config = dict(
    rope_theta=10000.0,
    init_std_up=0.0339,
    warmup_steps=116,
)
MLP neurons of a small language model. Each row is named by its layer, matrix (up: input weights) and neuron, and shows model dimensions 48-175. Each number is 500 + 40 x the weight over its row's rms, rounded and kept within 0 to 999. Numbers have three digits each.
After each neuron's rows, "fires after" lists the tokens most often just before its 100 highest values on Wikipedia text that the model never trained on.

L2.up3:468463498550493458511530459449467492502524486583477453493545576531520527445510517411551483498476403399520524507536465454498509562520484521538469472541533459504475467472495462491539484472513552486462550459475459558523489468527489526482510481460586489499568474493557518558477517529529505519547501492500418584540457528559504412581410596519572509465442480472478564469488459529544455527471
fires after: " ", "ci", " the", " re", " a"

L3.up282:549492558571484474490472503471522501463477490420481566514448481464398491438503519442469531486417558530461506599465575483501530489457492515516486518490520436575495438479502481492562487461507548419560420503525512468457631524559561500522537469475484548483495576457544569486488442489489479483473524559455570492528535528452544449486501498498490474555438418559524508517486529476484500486563
fires after: " La", " L", "t", " Win", " Ta", " con"

L3.up766:502517517497451528501494521500496491526514497534468514454431507531507544460487474557447553461493528522511488498555502519441531515455597516421504466522461536536516554446525545469552533493477463487472510491524470528475511507525485495461561548459476567505498563526501506553477499419457523494602493565449558473506440527483578403500543529532436517605543546510502496464464505464530574445497
fires after: " ", "ff", " H", " h"

L4.up703:457471491507468479508491461502497478446525501462451442447517555475526457506522531465558538459479485477529537495510513486454462470541500502571531501435499530501472481518491517495448540487504453511492519514447504509465591562524542446575500507526501597500487429552505508487497433521583517452489479584529501475531502475503539475482440460499541501473500473517550496566485508476501492532524
fires after: " F", " K", " G", "B", "K"

L4.up551:512507508491496474507521490475546480482534485581439506495487467498487477466568489481484482480457551423496429459517504531519528485497516485499486448403447494450504508531497535431558544404496577493442476549446455571504524496546474547531474512489542513477416496453505536532488504547535483498453481527475455610546592574529594510507487512548490520481462417472485486462487466486528492491565
fires after: "==", " in", " the", "===", " sub"

L2.up244:493492577496465491518475496482484490497466542502543541496486513541490519523442500472547527439589492473472495488535452520516492454531511516464484404513544537467454475544492458535418466464486473521504571478466463519486474536553497521438515538560490567574518502476484584426475535524562613520545508443537483431557511525502612498570432474483477504463536505516474505464561484490455435503482
fires after: " f", " F", " d", " An", " a", " Do"

L2.up442:499484559533483482537476457480433469483537484518618439514532463509508502529517464518466498513545469453531539449477540508501496457473511477478485526536559461507499412500503469549400476476482502549559604514447540491499520478508488519491473550534508480520523492459511507509426529540514488482430477596463469522487438504485472601473564477414459556497509539522516495485605559495416440514445
fires after: " F", " bo", " O", "in", "o", " f"

L2.up501:457462549497503484475520514550519396530476527500474518547523473489513517551503519491487527477486500431569491511510494470556527514415541502594470544453488455510461461476491404511522508507529568478468512487463426559518521565512509562574490480445561552456467520531501459494518454565546514457480584486463527525494516522527524449507486558504473449464437485463471506555465465510529572480448
fires after: "\n", "==", " \"", "==="

L8.up232:469469530508582447480504488436504501516520533534522501417500546467468517513503426479513462486401533437528509470438525567536523535525525496508509468504473472485449480454476503593511457440532554493516534485455469482475525494553503597489510485473487621494526583502437500513518556512454460523615437466505538497533494507506513388575477567477439530485479476513410515574494505529571468539521
fires after: " ", "al", " the", "ver", " for"

L2.up599:511484497456495484516573465530444495566545434452478471465482474528478442487499522496467498585537519488483524425508522506502511488522528520560480508471474514521464494506523459465471530414458483491487484507478552509519582516579424540501473529442559506499444438517505441491530473463531496518515465536549504559413539543489462472431515542492552467496521550502534452513521472458460477511472
fires after: " (", "\n", "gu", "tra"

L8.up640:535574496557509538468483470533513474475552490522533520429445580494532511491457570514411545533459560407523460422469532518495603504552434520478421403502439503459534497523518504532454541502526533485508451514521524549523456534529451494567507497535504551541438507512469475490498449496518465462537533541506504530517508511468583497500502529563564558467452541438405509459455536511501518534441
fires after: " ", " |", " c", "=="

L3.up602:538467481529442495521541513497540463527433509477535556410515487548539530475498550467447526492462492439513415509483536518444568387540516460531485494503535565486470521546481562569500478512494507564504578436538523458508470514469453492481472419485487462498495528530567496479468498445493498429461462524492470512589463546489463562421531511502533538496468526453498545503439535449566437516554
fires after: "hi", " F", " f", "t", "al", "itch"

L2.up185:522428514429509538525442510517516535454474523451519508547446467455501491523451517534474509535563530481519513471509475521493458455535484511574557569431537510478458511503558477499479495490470512531518494522522553531514476501590509454483430473521517468507506429495527545433487546517461436491614511432560497461507537466499527512605434546539483544524574521426421451491555542402459470510505
fires after: " a", " an", "A", "hy", " Do", " bo"

L2.up250:452479473574460467484438491522490429458471524467501549450501450590509566511489497437473611430537529502488485440511512528465486431494454570457575503478551518498497396524482549533497446482534472500481534514503467509521514532528515479538478530500438538544611539540552536550364493533524506484520494543529471479535496521518492538558555491466571450391527533499507539467516531463478473571478
fires after: " f", " con", "ne", " F", " O", "re"

L4.up290:445480531509536583406491548508503511487560474546548485538486477534567477529521476504423578472480455538453445537504464486410593474471469533467542426529481466542461478512552443500445509470539525460496464478503534550447515534490467514530539497520532507504487573503519469530485510516588572552539533538459523466476473470541594462454544457525527527544455479472505425499446497551548533537486
fires after: " ", "li"

L4.up87:566484541543490431539473526475528506436457518493555522475493515520466528478573476452513472502541507467491533553535564546485457525438485501481458518516498475531510422453538538480526488446479473413505525541478489453542530490543524470508517552445460495556418536580508525566528503533531440548536543517489502498502563487494448465503476451499539520481506391620550454404569481483515484475490
fires after: " La", "t", " ", "and", " Li", " Di"

L2.up673:490428457473540498464544561498431530538496503447514455512517423538540541528500496497502473520528557501489563530491541472537492534513533523503484537489500409505474481535504455491484512469604535472468454545563425540494536456577461521555474501452506535523495477553487492545550537569467490483458546519429473562477483518451491510489512612442439481505504553525519459523501470457499417519541
fires after: "\n", "gu", " di"